Part of a small language model's weights: a variant of Muon for these matrices, 8268 steps.
MLP neurons of a small language model. Each row is named by its layer, matrix (up: input weights) and neuron, and shows model dimensions 0-191. Each number is 128 + 32 x the weight over its row's rms, rounded and kept within 0 to 255. Numbers have three digits each.
Before each neuron's rows, "fires after" lists the tokens most often just before its 100 highest values on Wikipedia text that the model never trained on.

fires after: " A", "A", " |", "|", "==", " a"
L4.up395:076111103075115173148157072092083231117074119143116141116128112158079149113109104155114163120115172121136106135095080160160079129062085151124117128154156121113189124104118158158134187179122140106131152123124103121098120103150108074112133157119165120137102104068137134092136139162099102100127117175132078153117172139147117144076095130046108117119128133103120114108151114124117145129131045118078130103094133128171084174088141095080153131069167074141150083120133105188152116138136105099092142138105225131078160145116064198147148113171185096158131180145158096093181144135156170120

fires after: " A", " Hi", " a", "A", " I", " N"
L4.up150:097146197063053106078055082107128156123179133121100120166100100126119152143130109129084168176103089200099122185091150118157107124134069148155173152169098072099045131100146117131094131165149090186137125147175130074126184125116125163120167089094174102072124161127121119150133111151130154044175145154158096092089188097154138139098146143091155181057127178089137156149127059175085101182160171162162149125185178170084123145146135116125109106110127117130087102112130125203141144158140103105192150145123130115084150159098122125125159085198195110125141151129142157110139084115125119127

fires after: " ", "V", " a"
L4.up301:150175149143082089116109077129120081191104134101151147149128110098175115207139215102125187146107123120077132181145128090185151094136134120139099130167115095087104115201169130126134127103131159172090148175143126103073147093136156138081140059130160102125165150173168112109126152144179182104113105104166180097175186059145154114051214124135127168157090150099112168112147116154121132186098068160199098105127172123190124085135101106146105107146118139156094129142098126139135155118091082137148177094088087137126149105142119091121140165135106167129109163203101098143144091059123134135

fires after: " ", " \"", "s", " Mon", " ("
L7.up99:180055150120067126124127120144126132111205048144070072111116178099201120189078082082125124170166130112138109100083156120151116107148121154091147172147132138159141153141159077135196111137166135144126162167136107071111106133186162159158112108046128156125175186120132147139105129122166095124134113056151124120168095087115095108102089064172180127075133048117124149139144101127106143162122169134083165099165175167095135137103073171133132126078117133109150108117128159136142100121118143153117075143104119141131150158100138138148156143151183139088078130149147129063122197099093155113

fires after: "s", "S", " S", " D", "P"
L4.up744:133075195173136093112129180130176146180136135130147144090209087148061044113146221134194119174108125118120179162157173145113088122156118122121143134154116144096115143156113096120191038176170098132113149106173129127183040138077178187159172135136170116137104118164145074160121167155111142157125109172056146146209222128101115162125192130159098138161163153133180122129118143142119133094173127159086102140086126181135145145100133125103134143120145091142098120122126096125125134142183085148171111140105146093071131129109114123108066179130109108144137141192103169122137124112098164105

fires after: "2", ".", " pre", " the", " It"
L3.up249:152143140051139088126096109149083151155185092110110106131150148120188124129124196121098137188243107146115121163124087100149145152109070153127150139129145141156075111168086165122158105099166113157197178114179186141105085154139123122051161104082122088163113146155095182120182063142141156173107148166133161111196125103107109169084195075133125106122088118094109124118119111120177165155123146128189076120100112095112114177156153096155087117056129104104151115142095161155127079120116201132082132058151110123053118122141154138115091131129114191116135147116114115117108149108099171129

fires after: " ", "o", "-", " (", " Co", "e"
L4.up455:125106147096167191125104095114153179129099151177114152132115111120192121028123117092129090088178091151124119201144132096124177144063115136109099134143197112141127140143167097163160133134154139142100157161127206122097136130135087159165168177144080063159153197096132117135096091164137150138077135146132148106133118144108095121084065098080159149138125212133131135103154115088138115145139065145149121117119104095124154169111126151126061102127157067143110145146186125116116147125146165111141209088161106087119179108188134170136069160095108127124170164123100136165163131183117184115

fires after: "2", "1", "0", " the", "In"
L7.up199:167131149124079121094081157148124137161138131092112133123220134189196117129197139079124047165135110105077083114151044111133145146150173104182138031123135103145082134133154099108143163083098165089154119104126129068109062115117140135227138146114158140139149161143119086111170123133080123145147144135148113153125151148092084114115181112127141084119096154102155150157079074192135125095229099105120115132092167087110130153092112121130118121129141118106108099115146143155131163107115168186142113096143171106141152133088109084167141172080108173158081141104155087156161125107180113147

fires after: "–", "|", " Play", "-", " No"
L7.up49:099080139182155124160132148132086163122128131188135169089140130163135129081115149121038154122149122074175090086076087091158142115117129141148148164102141098135162106091125157118072134137145120113179104130155145132076158177105158150163107133111093169068136115097146086174091133110151084114191127106093086133149121161086172135096104095122144092137153108074178115101134097182145110157134163117132110064090140170148193160103100099137119128133080128159098187163165104087149148140118105135177156123148163149169110112153170124154104132125111186104118138040194124139057113181084156107

fires after: " ", ",", " in"
L5.up712:144072097103156176084137149153102163161132093127079074111189136086085132134135144139103112149096117185144164225165135176131119220117103141104059110132170118111119132117142165104097132123145110135149107090105138159126154135098130183122136170109126159187164105126134109135130111177144119187124128113129103128120148164076107193137110098089143104177097196081153194105215127091091172139107137110161084088095113130144124096085148146095177076173133128110151169104126138140134222095143138138119172094068118100098138082128128125123122102105074111073154085132154114110148072109121088131

fires after: " ", " September", " was", " November", " a", " October"
L3.up553:185158089106075156119127198160121095116035139144126194109126160104152147106180109082090133146163128137117149109131146132105116162072151140136184159193184156134121102165165115130117165160150103106131120085171098123177143100194104181125145143142138122096124114186163186126107096116126176044158173121100119131101199125106116153056129099154102198159103124079100112137123087152070100177137112090116136089148127106079117103130129105143125133156131077148126101175168129142145058132141132117168057096084053144151142096195131174110167124138118162178151130139101126110089202140117128206

fires after: "s", " dis", "S", " in"
L7.up209:125056102149107144136166117137107110102117164085162178147131097084152112123119177101168117156159147072146126156152096103107131104143185082161144129142197141163150124108072155114142124124166182119138176127106156134131084122139089128123107129131151113090052133147121175127079078111136186140129109117219169160109133103133125121170062130178198115132143141035133091174119171105103152146095153110178095117107138094128157143168147074112050178102075058067158121086124125152122178125110132161157140128108166153210124129118160154121122122100086148108089096152145161159164175140135115112

fires after: " S", "s", "S", "l", " L", "d"
L4.up114:116119128069109063163125111097126086106135151183132140121074166139117138145084225116121152119181068177117104090143149094072093111135195120184101131120097033182113114132110158083078114144132142153121104077144101071129107146144094124114137170083134139120097167155127178112127119121090132111162091125161147110153142083136126089182127172155091101113151125076077099143121149073130110217142092146128103072118165117137101109110108051118133109107144134156144141114098200107095152104080121175149059107103133104159097072119179148131118114121182165091090076191114093096135137114171051121

fires after: " ", "s", " a"
L5.up65:119082178112150146072101184077118150139167108160115110126098142139084074130114154114095168158133102141139119170145176106095155139136143158129146094126047154121145190064130128112111146190133098060143151120114147100071140131119152145151115149147134194094129183193101109097125125158125119164088064066179115121112166077131057063122102117130133117157150122123098175102131109078116166118048083134114109090114169120058161142153121103147165175105095117154088123137151158210109180126163142117125155148106142110147113117149089144119101067139157119125109076123180130165104165170119118136

fires after: "s", " S", ":"
L4.up531:132070125126090076148103116186105080174085116176138131074127120166125124128162127078058201117138061168084107127115170137067117078120121143114131170133189086075147158076135091087150113095186122146159116103137137125112119116131113177093151109114136076056130160136061134170120139111091139140097123125113146172189068097140112166138128167117162069174165170088122117096122130088126176144156163132176125111154111092126075119175097152125131132128033091124117135092110072079103130100104100134139119133157117152137079092077129157153179083144135118188111159102130133147112104191157120136

fires after: "\n", "%", "'", " is", "=="
L4.up686:094116227140159118147070173143112195141157054169118177085157121067076134110111137133136087103077123082119147149164064158120138088124143158133133113140072105131140070178102115132083220142183112159132149121111106120064107123153155137131078133141114111158147116153110038114131110090110114090157127137055094069133177118104133150151090096137149148138125192113163074111185134161158096084108137144096137082140159114106146132164170173144083092151074089132150204119145124137109130132153067107077137132148105138112133159145108134124164097123119140117150124170112095084122125149143144125

fires after: " ", "ing", ","
L4.up345:121118137159140173111162104170095174081159182200144121168152172116174177107137126149188183160139119138155071180113113179183141139143166094115190157126107184125114129137142127153102167155053100184170139142079125142089061154121151159152084146131112136119179148119136160130110162085100150151138133158112079053154116155126151087080154081125135135174142161087089142082106123140147098133115146133110094055103143127068120080104133182169122167129128202138149138134143142123175164158104124141074155141117176079061045091104123095123131139135139126133219171139101148130118163172153115137

fires after: " ", " the"
L5.up644:122130150081131140157117100169149110152153134132099149124092137142055152083081158118125095085142136106179096094032073180109120150099118157066128109181125169102120180141138121125159179168113145144156144169114158173124116124133147146116136088118142173129115071061091188088172133141101114128160117152150147184194142079100109129154143121174118136158124132096118105107143092094128143191115138181128120118147153156111145136115183179094116075103124086165181124080163138118131130164061182095134087160119144162140142143140068099154117095160069142086102130081143174180119092140120111180

fires after: " ", " I", " ("
L3.up313:157151165085127113037124104182100124127148131126089136097072175138167167122108173129155146116173119143089164183128140180085103161101171080099082094201117095124119059151119092124138053189143138174181187159185099084081141092154076147141107146141120184113144122121114067057138113133138154085116103133180147085155164083124129091135151160178080162108143146087124118179157091142141141165088093156128173114105129129113083121112114146141155123107169165166139154133133126154135150118121134120142174108117204135093156087082116118127119104159154145142084119163106146096103084130095087120

fires after: " A", " G", " a", "A"
L3.up576:166123155131160196098149097122094161152145106105136129110073078109130175135158116142126177104125140132031110186115141139097115117162057122113114153118121125129127093142094150115148106181080151063120168102143138084162113166080094107167160142102154122123154142151152175128173182116086095081055128100134097178159157101095121135114156167161134125199203099112123114194135094113156156120178129115062075155171093105130087107155118134127180136098082056111121138178071074136158106130147029082147134149111146161086169097156121128159169192139123142115125117069086123130163093125194117120

fires after: " ", "-", " up", " prior"
L4.up500:122071107137153136136064122175096105148036169096197193117087151130115120126110122071130069197118139122140141113126183155141138160078146144116102115093126077172112092153121115101151112093155161125118147094152119119085086126147147157117197134160103147154092084100117137130140101177123168130117100124114063130121137142148132134156128091140125189134155163117131094161067125148140072108061120152129076201077162124168167099148146081138113090118115115099158125129097128117122106127129136049099106139200140118037124155101138120137117089106151159160141121118138168136170026144098094148

fires after: " the", "S", " S", " its"
L3.up155:157072114101123041134095148191137136151146129129105130142103085082101176100126168164135162156106143143161121092144139202185104135087086092103104159143152128112118149186174145158135109168195126141176130110127122140104098089163119177074146129102121164099140169105139138151084131159134088137157154186105134150141145087102139183194125127133106162175080178157175079123138177126111125149175124136186150098117128154115111145127127120083096100107128174123112175125088089121137115103141029148107123167153126115105143076109133135146148192168114129156099164062135152148096069127158102105

fires after: " ", " T", " S", "-", " G", " He"
L5.up241:128057092097106140125132145112218181163115112066119129114114063129087160077120142110117154188107137068126122107096166115144100104090120108094156061122166089138153077120137160200134139134079172116122082137134133052078106130126049156188167140105146098137170089176174100093099141183128122118139144095143129110144192125097147138057121170180143124112158079149160136132086139134068155156084132125112107102090134037122121123122073158109156062129145057152172156127156111100136136153134131103177148148181135104133125094154120141190124188103156149138123122149096118117153134133088136228

fires after: " ", "s", " |"
L4.up73:120174181101122103097108069139104096140112136087082105118132171102172136176065142128198136116111120132116160148154091184175145184089135098156156173169121170137111116153153115132098084121131113140114151120153095143082091107111083060142144117106088126143102087126160157138176190125125108121148124129082117053159162147093133080114112113119124121113155171137118150131084092142113125091160133130153079136061191139103120058130104139139095117122081155145143124193122168130123213133140126098077185169104126109068128079125134122134157091110138143100066145119088078110160122065114093158

fires after: " ", "w"
L7.up204:183095157131122118141073121141178169134173150114109110144128105151152144137115162147124134116144133100095101098143216149212073166110083173084164136177128172148101122110184155087092074128115106077159131139114149003117126132086095206125151161180155044154105134101108074155105105147115129117158077167151174105133110106142170132146195155086108121150114091137120131128127199107119088137173167117112062124117088099083111115186110191112123090097122084142187154105141128133081116132156172155126100116151109114128129147096124093170077139143157135103156173147087158134148098135102137152

fires after: " ", " V"
L7.up565:104175126096138092094096174143122130185165133086195137136114125131148078089072098135130155115150161122118131100099055182201165063147118116144140157125108134168151107200101184166139088186137079115145091116151158134033145114141107103145119107171153129159161136086145112056139126097117138140096083131143135159142172133089127130142090162128111054117146130079134133186148117109136132145078127121128092141085181142112124141172103230086129112133081076125141118147082135159128096072095169089137153136102187142167182098089174150144082131069132059115099098143132120105140124089140124160

fires after: " University", "-", " a", "A", " Field"
L5.up256:068098124122129079167153097116099119122126099139165161142131063098062120137131086145131117145135127165118112152153131106150156157100148106128151246107092102153130129180158179075115086140131076120087134142117153110124053115155116159142100105106190150100114126090173100105064074118115097141123158186151169119122172141171116164125156108069095191142077164117129128142180099079116146086167126145070128143126165082202133093066128113091114170135157073137163136131163140175100175093048085108179142116165134129180094114127124134156114174154107143116173145131101171190138118104207139141

fires after: " ", "rail"
L7.up564:102085074166084097114146136143146110141126168081126144128138172116070119099066178178150140129136176084150094130135129102180161116085100129136124131133108186175138179122127178086115087124131136211170074145105168093152124125127122154157085113109054141159152150100140091106131117155153128124168123167102127071173193148091126116080148063131116175121140119139145086075158147139151133117100121125163151136131165117090120113117147095114208104185117108154065126170126180131130154132086053137110145115090133116065148159065096110219107162162093162122159156118118104113182085066107089149

fires after: " ", "\n", " ("
L4.up248:162103129120109099123097131114156117132084128123104079104116114123145117142099114124164152130098112130093145146111129155129168179095031063149121139093143132174113155110155206105141146136137177168134136160151155153103152074136144127116057131077090145130110210127129140136079171142125115126186115119166112103151122163063115194125141134091094120144157179156121131058112117156146123093111098108171171160112120112110165061118142124103119101148128072084098133120137164097128185093084128132127150205122204123122142130123108163182125124126119158091152192077151153113148142124106132102

fires after: " in", " to", " In", " a", "In", " de"
L5.up417:061184116157086091135137124130170133151157118165112123110159139101116199102123113156147143117081140126150126184137195095125129147077159171158126114094123130121110134103104198115170091170029184125098133090125159096099167145166134102185095115183138165066142131098105118133089094126162135133132148159185081078161134111171150149097111105107106147164109114161107093107148092187141156105106120077114107120123125053117101162123166158171104149106178117121123095121130118155131124103131170158077156127114135052128206078172067151126144113124119125098075126166173134138134132058178082067

fires after: " ", "\n", " ("
L4.up51:083066124114067131093119102144132133089115148117119113089180147120147146141080142093183118139106136129116090108155105111072109109117094147136173123110122113110125145110124140089127122128114114181158145090132109091124099172172146109060072182109091119111138151094116101129161070205118091162110125158097131115189112140103105081128117116141118132128179171097124144118151115123165088089180192113138094125163152084162167094189188132099198135114127160126200111047125077074109112118098120146119168153162144112111124108120077056121119134093137078121128107161104132206101126103167121112

fires after: " ", ".", "0"
L3.up394:138160141143071071098100106116102155123122123090083070094130117084092195208087136112133126090140107141122105129159052174138145130108017148162067131145068139120123094094108109050114121180150130135103100130123145123135148059127191080160149138091066092147199167153096127102121116113153112127068140117110114055126111102162088136166124090074129100087147128138132172111123111130133096132165127125094131174143156106078119115092157185084135130088134117124105135132141082161163148143170147152111182112155193149131131151179105062098081125144128097140106149106204212138101118155123141113

fires after: "9", " K", " L", "S", " S"
L4.up185:143181109135122132161131110090093102073089139159142114085208134103144103080192160143140077150079163161155158106122101168094146160134147120129094130144121099099123135087075164129140142129105155101184138127089176087120119144154116128123136115123096210101082135119098093090151130080111161125119058197196150078141193124114142146163119124101089128136134118164079142108108157094086139087111133149156088100100136182140199136126044158110200094108195091150183150124153105127132129117098104116138085124071120173104174118122131120190173136173141060163100124157167148112148134135182076108

fires after: " ", " St", " ("
L5.up532:117145183114081119111166135126180192165107123122101108129135103108085129128109115151188126114100190088087086131133117169129132182092104102141129121141091138128134141116078113146100085159109139164122171110132148181109100092125166145179153086103149109145112154080187149150154150135137139096081159199109154062156159131167158085128122137131096198100090137069148169116129105143113138123094038182086108174099168148130130113085192124071133054147141142152170143188190144134154104132090169113133137142133152061061115122117117115154091131096154180128146119135157146093068092117181108107

fires after: " ", " (", "-"
L3.up483:152092118142131054063154095099115123157152164097112134128139094104122144107103133127110089161118094157091172131146138154114088107164100122090111126156123183163171193101164119130193081172133140127120083128177133126114105104121130178114133140149112095117125040112188132093136090153128124119141071117125117071186098103167084150098148158103119093122125083109147203135188117142132148098066095111088085117169177151121137080161104114064136043186148139089142108103203107087109131085111124138147148144195170154151126122128196113160151107151184105140117154147109099186098087148145128131

fires after: ".", "Azerbaijan", " Belarus", "cent"
L3.up501:092118065217146096154129065093115050098141112111142127185131161097117109090137149154195120199082165146121194124114162127130146198150074105130145127164108101100144112149125158174102127081135182118155116034107136155101092048101106133106092108114162098122136156173131107123180131160137092174130168079108143098125106118108095128131131073110196122110123162175140144112126104155175075119092128127116126139136147107121129103094143082106143154096097156113168099182155111151076128160158158133070138123065108077096125099135138115098162094143161102145162157156167113112160188093158127134

fires after: "0", "th", "S", "Th", " L"
L5.up331:106093145143107068096136148135121124106117114116083149143084123134237127148184131163141113090084166107112056135119120112148112161172117154099174128113174122174152110116129120083160185091142166112174110130136139109112091169173142159120167154104101087083110176117162118071113159087075130174136108160124085103170137130115124139124111173149086098129136149087117159117100202140146110073162096160156102186091150138179127097131074121162156081145118124102085144110175136134145192076164166091134150175178113149176184131106150105108175114136156104114106184115073106095126141151136164069

fires after: "s", "S", " S"
L4.up331:084156152112111126116165134106091145116118164103163118141098136098167092092084140091128123109077107136123132102186102173149117196147131170151074042126110118119193169146154192092152116137159095192191134127137121075149114089112109119176173112097157171114130101169168138121061117166094217111141137165115118126112159118173133126095134155110196107180118114147093080130123142147133158120166103140144135132115176088142123136137138099138154105152158154112133109110183102164146116150209159114167119117135192085128170146155141135163144087081154131136069086128115104124117113164124152108

fires after: " ", "1"
L9.up549:128095092079108125131066094116137101056071156127153118127130129078151148195164172159209123071118106120158086143175136199115108094135138141137121111103108147145115156112105122144098138157146102120123135093127152169164076109168145166115106053142116117117147160144172146152114111088128072179102109141147166131131171103177163117155119090136122082089183176135127143148124087117072091097148149139125104094168153126113131109119085160115127129163107121235165144168135117147086125128094075077199130201156087062125124129144177090067144067153181106088161105134117099138137156148151099149

fires after: "\n", "==", " ===", " =="
L3.up672:085079128192149111103140131138196076113138085141132126116109164099119141112150106117134111132112161148106097204141122138151159114134172098116124126103150119067090134204145170166146202096049107105105119147125125156183082169121131138144071106153099147161134160068150121151107132114096137066156170113133147119159131148114120177133139154067192151147127181143177106083077135117117135119122065147121103131065125139125046106150132088150159139063117085099139159129117098077117145102171135152155122104156124152150155141117144134119180141110168075090078183218149091070155149123166056157

fires after: " No", "M", " U", " P"
L4.up664:145128153121099122083130088138169121111154110108144095062168071106103150080179111121141098147137178183083091128118150066165081129135081098107165120171138176069136144140122130164200149109111148123137129169188119157082127078218107110179167166114095099154122161116123117097137106146140084136158093172201139168109212123081078120110128119115093101144136108171153155180087066071107093128116162153145135129126087122145125090110079089084131094104151162108140164170094044132138148091149133149202134136167133175085127120068086143122145178116083174160103163129120138170147103095151158118

fires after: " ", " to", " part", " tell"
L3.up628:136136187097133127092124096126130149109136135112114123144081160154099078166098087135147079132118160111098098103047132105143157099120107088164199110141138143121169175085152142161109048162194138134098144124137120111091088054157139107139122083177158108167092148143120108070078106139108100112135166150166114096117177098138097119119074130144074158085077092091120119140128092157102167113100105131055059109132192127168132040072155117087161139107111114146166135131163183114054156179163126201146113146095171115155172128125102126110181083189144204102148138143123127147125156179144146169

fires after: " "
L3.up659:174059189107205154140102155106134112115127100101124131109137135109186140169124144055160117133117135088085117089119142138141116231129074120061169134088131140173209145103150072071079113135122093109106110136076127119095142111135160168119133120146092115154150089121113146116119118117150143131108103177133119161145130119106132115121145132118114113089115133097121163099141172063110138180183144122150111140150143074100144066161172127056176091158144116127101141157114134163121149136072095127176114097086097153116154111143119141063046129127161098111167135096135163107073146100151115113

fires after: " ", " (", "s"
L3.up240:141092066123150122121125138136143129087128096141120148143159148059130123146104146143164191154091153191172079118142126137083125168135107128117112133140098121112118109100063138191063151194144148136167184129113202083101077115134112105135118110134047156143135136153184125139145095118083124142106122150101180087141125111183126119094129158109079112114104120105193152140084118127099069100129098093103125130182140155114139073156142164123150084025145084138121175131112140097136123126131113073155145103095180088120085082093099107099119111209158150126103164179052201142128229200160091096

fires after: " (", " \"", " ", "-", " the"
L3.up319:109089135135121138154090085160106135148122126138070128088124128129157106177130168116089143140141132125142147119155113143184186088079115105140149174110084119016093166084133099113172146120094134165135136130122160133102131094042145107074121195093157143131095138080183199110067097165078124111119157141096180132179128103119123145093130122128112124136147143152147089165154136147133131082108101056179160098136117183130133096150150135096106103124144107103155212090131131124152129076117170097057130162127105148114123154172114150097103144192134098145161087113089146139127162117177093184

fires after: " ", " (", " \"", " relative", " |"
L5.up577:124107124156190156130179124126133168145117111159140107140121112068174124125088145090123108132123170117142146132083108110198123128179098042133085144098145083115132111136156086153160113126092088190141155150071148055050110155162186108114113151115115135116207133129142121152106107179143148105093122155115130150124122066129151112129111125097086147113071086122111106142137113141059128107078126138122112165086129162164128076155126130160121089098077198095174112105135134123193181133124198130074121063101142129132131201089062123175048105180100111101119116082133064160124150173069115100

fires after: " ", " Co", " co", "9"
L5.up674:114100149111122127116187119167114116125145171163104069078149116091111111148135189119165054124099113194109142155106114168117155125106085129108173077187156117129100129151103177136122138085103123130135125156132165082101094101139108206149099143095134144157114158093105162040143100067120131177147145057127162137135107139134099141129087139148156088121112092112093152085114126123162147163103126143143081151086108119085148125234164132067161141150135106135127122120163179138088101147123191171075136146097111129068115061110167105083131111100177133098082169202152162138091091178151176155

fires after: " ", " +", " (", " −"
L3.up725:132128106140146118156173120151099109110077219189125125139148114122148177121083139174184098117122106125150147135166166164192139141069121143065184122152083117114097141113110140192159162124164137165128205107151137097143133072118067093168105130132113130168115139122133150139154120100164067162135120086155149075146164098123120137079120147138111142052123122120160077135098050091103125106102119095083062132148140095132130111132164157177121169167143122129166116125176066089169120054107152145130107109138184091118082117098063137137086107177160105163168140137171132173120072135155129079

fires after: "-", " Che", " De"
L4.up660:142001123045143138110124125109086099124092205122143163159138115115142115152100093065106106122143102171124117101127080072134129172150169150090126103152168088169136155153134111171168188128128113109153101141139123119081083111140148081137145133105154183099113147096109113155085117150089057105141164160155103133127113168178067184139163121125069125117116129101164143085164095147118128134111098136081087145133145131165154130097137158136149095157107156117153161116124163103105206135156094094044137139158097166161127133167110149162160086145116124173143107107177096086088104130117130129

fires after: " S", "s", "S", " as", " O"
L7.up63:116123146105097146126077117131089199130098160158086090139153152133174122139112129129145147044097116128145117084117115116185053101176127092080112115134059085144131135122100222097092090121213123108170098151140135090105117125149115210090181183139157161114113172156167149186104158118136136118125169112133115179133139128094135104118171109127107140131135217088111120129122096125138119112162174089129131157134154113109135211160123141129131150114145150158154163147136081154131126070139117132142096119091101104135110121142167146133197137178133158169070118154113121102129125156089154145

fires after: " ", " New", " c"
L4.up95:100096125116097140142164149158190090145218094132145155067180096087141120155102095141170138114123130154102125220127138203159129143147052093150140179127148126168150116144095102120116149172155087099110153074098120141105148173067100156168092127158188101125165170166201168177134120140132206122151121137095111127105176149128102109105106078114128128181131128199144163100189152148149159173132071052127127111111153164128079107130091163163151072139127105129071131117116106162148109133143171110098123109121127129123109111086104165066160139189078103146058123088091165171109105124121101126

fires after: " ", " Em", " |"
L9.up739:160114178165132155145126114151133086160113141124096196129172150136178047130129166148123150193182130114072098090147103133089121124176146131123118147161143131101150143139087094095151121133100112131114154145180122157135098101149131144134174106141110114090106134096098172125160121154127138125136133155107136153100068159154183135058124069150146141158050151045116161099156126171168206102199135147199108105140051173131167064114118146138085155161112122072134062172080131103101116184099126123194086123093168112147180117099086059072153145198106134118133084149173135139121135128159140155

fires after: "s", "S", " S", " E", " Co"
L4.up414:105146149096103105135166212089094175117097194134127199158129114086113095102195176136130128109099138160101087151195114149104130136144127125131110147146167173085157099132155233153094091144150117129163163143098126139104177120132117164152143059153103130122120144143159127093120074142070171086136117103076193169143182114117117093114096109082065124156145124073123210129178133188047130110158131073130099110128141099110121165139112105073146088130055135119133112163102132127145109114201072126130147117160136101188121140108146147115120138109107091143109192134123112120105141148175142153

fires after: " Sa", "S", " S", " Se", " La", " Tra"
L5.up643:184119174078115140164174120095132122070108117148136143125110121167123139157151177107159095214101117091135132081184113136163076090153109139129125115070152076101122138096137127084160076212125177181141124125142130131173131107129110140188119152152115160093106146096094120174119134197129147166149222104115161114124121115132079131125125137181097147134074119137145139189098132129123159095145106136128128109130108032134136152105156108090078088103171134140071095124119058164139096080123109176140165101112145062123181167109092127112100149150105167089138152145100092153158128092171149111

fires after: " ", " S"
L4.up628:155123205105099131136121165112134119150051137176138115114155157068167141137185072134114159109158170134120111106126128120202119089117180127052145133101138137114146156151067140082118152141117073107154155110148139097140084053065095159062130085137114124174101140173109127180105062181068164137141100184175154129127149120115181130156067121090128138146069135197131164105140073090087150086161142139146106080115097114145134094120101125089145145146135146166115121130130098122139151155147091163172162149151106073131149147116124092138121131178188062166159149171129149135083170139111117091

fires after: "th", " A", " a", "h", "A"
L5.up521:134158170148074166135118130115113149169083083135009097110099135133135173128145126131162195103140153100109107173135155089108084148122114184078155117184202088129091085092066157129125159134162144117197176075161160152129111127145087108129104086146156094093094059077133106083132130112096147101142117166120060139152183104149089104144140168098161107137104082144203118148101132131141097099129134107166099174107133134122107120114098145125141094139149125132117127160121108125123127132118115103195173217125114089107123109158057165120151148111165127132153169145148192101159153094182080148

fires after: "s", " Pres", " in", "-", "ro", " In"
L5.up508:154092093095102128147159153101115119118130183098161150215154157163076070156076077119145138119161153184164129157179140126063097148084123087153117112095127107094167124098158127129121116126154148195055180162143155072131104107109082136145115071118099120101133148093155128119095117110143172142153078084165079107208144133144141166081136091117090111116151110107136091135109156162139139114168110130107135100048109137124158137111118079126112095120105121104157129102141152140111167111170133192138148126160154067172119090160051056186202126167128128154105089091196132167077145146161154116

fires after: " ", "fi"
L5.up527:140069152180176119162123167100122136132140105132110143154088164163150100102088140077139169150123149139159165142133144199159125088176100122127114055125108161124139125116128185084124130160152147108099156129165236126154154051136159151073134154137086166129146123134126103167166172120109115145134129169088082125208087113102168105133139115124156150151158147169130120145137107132155105097043132126112122102212148124099136175153136083125194140122202137169162096120104080116135103143141105125093142148161125141109149125129102111110101148148092205104160124166132150123236084135130115089

fires after: "\n"
L3.up755:148117146120063132148151093118117163145114091128155114081169081145093118117099158112129125105120163182117194140135110171116230132058145172067163170210122128157113121107131092080122097166144118189125114174080177080116160102196095075080158134078133176140135145094144147079154127103139123048139074137111152142141162127107115039120111077142140120134130101133081159141142168137144114139088113167094058132104184136152149138097162172125133074094119128127157084060073133140164145109124164098116143119165117092169163118161071128127134140165110100186129113120072116153088149182112128101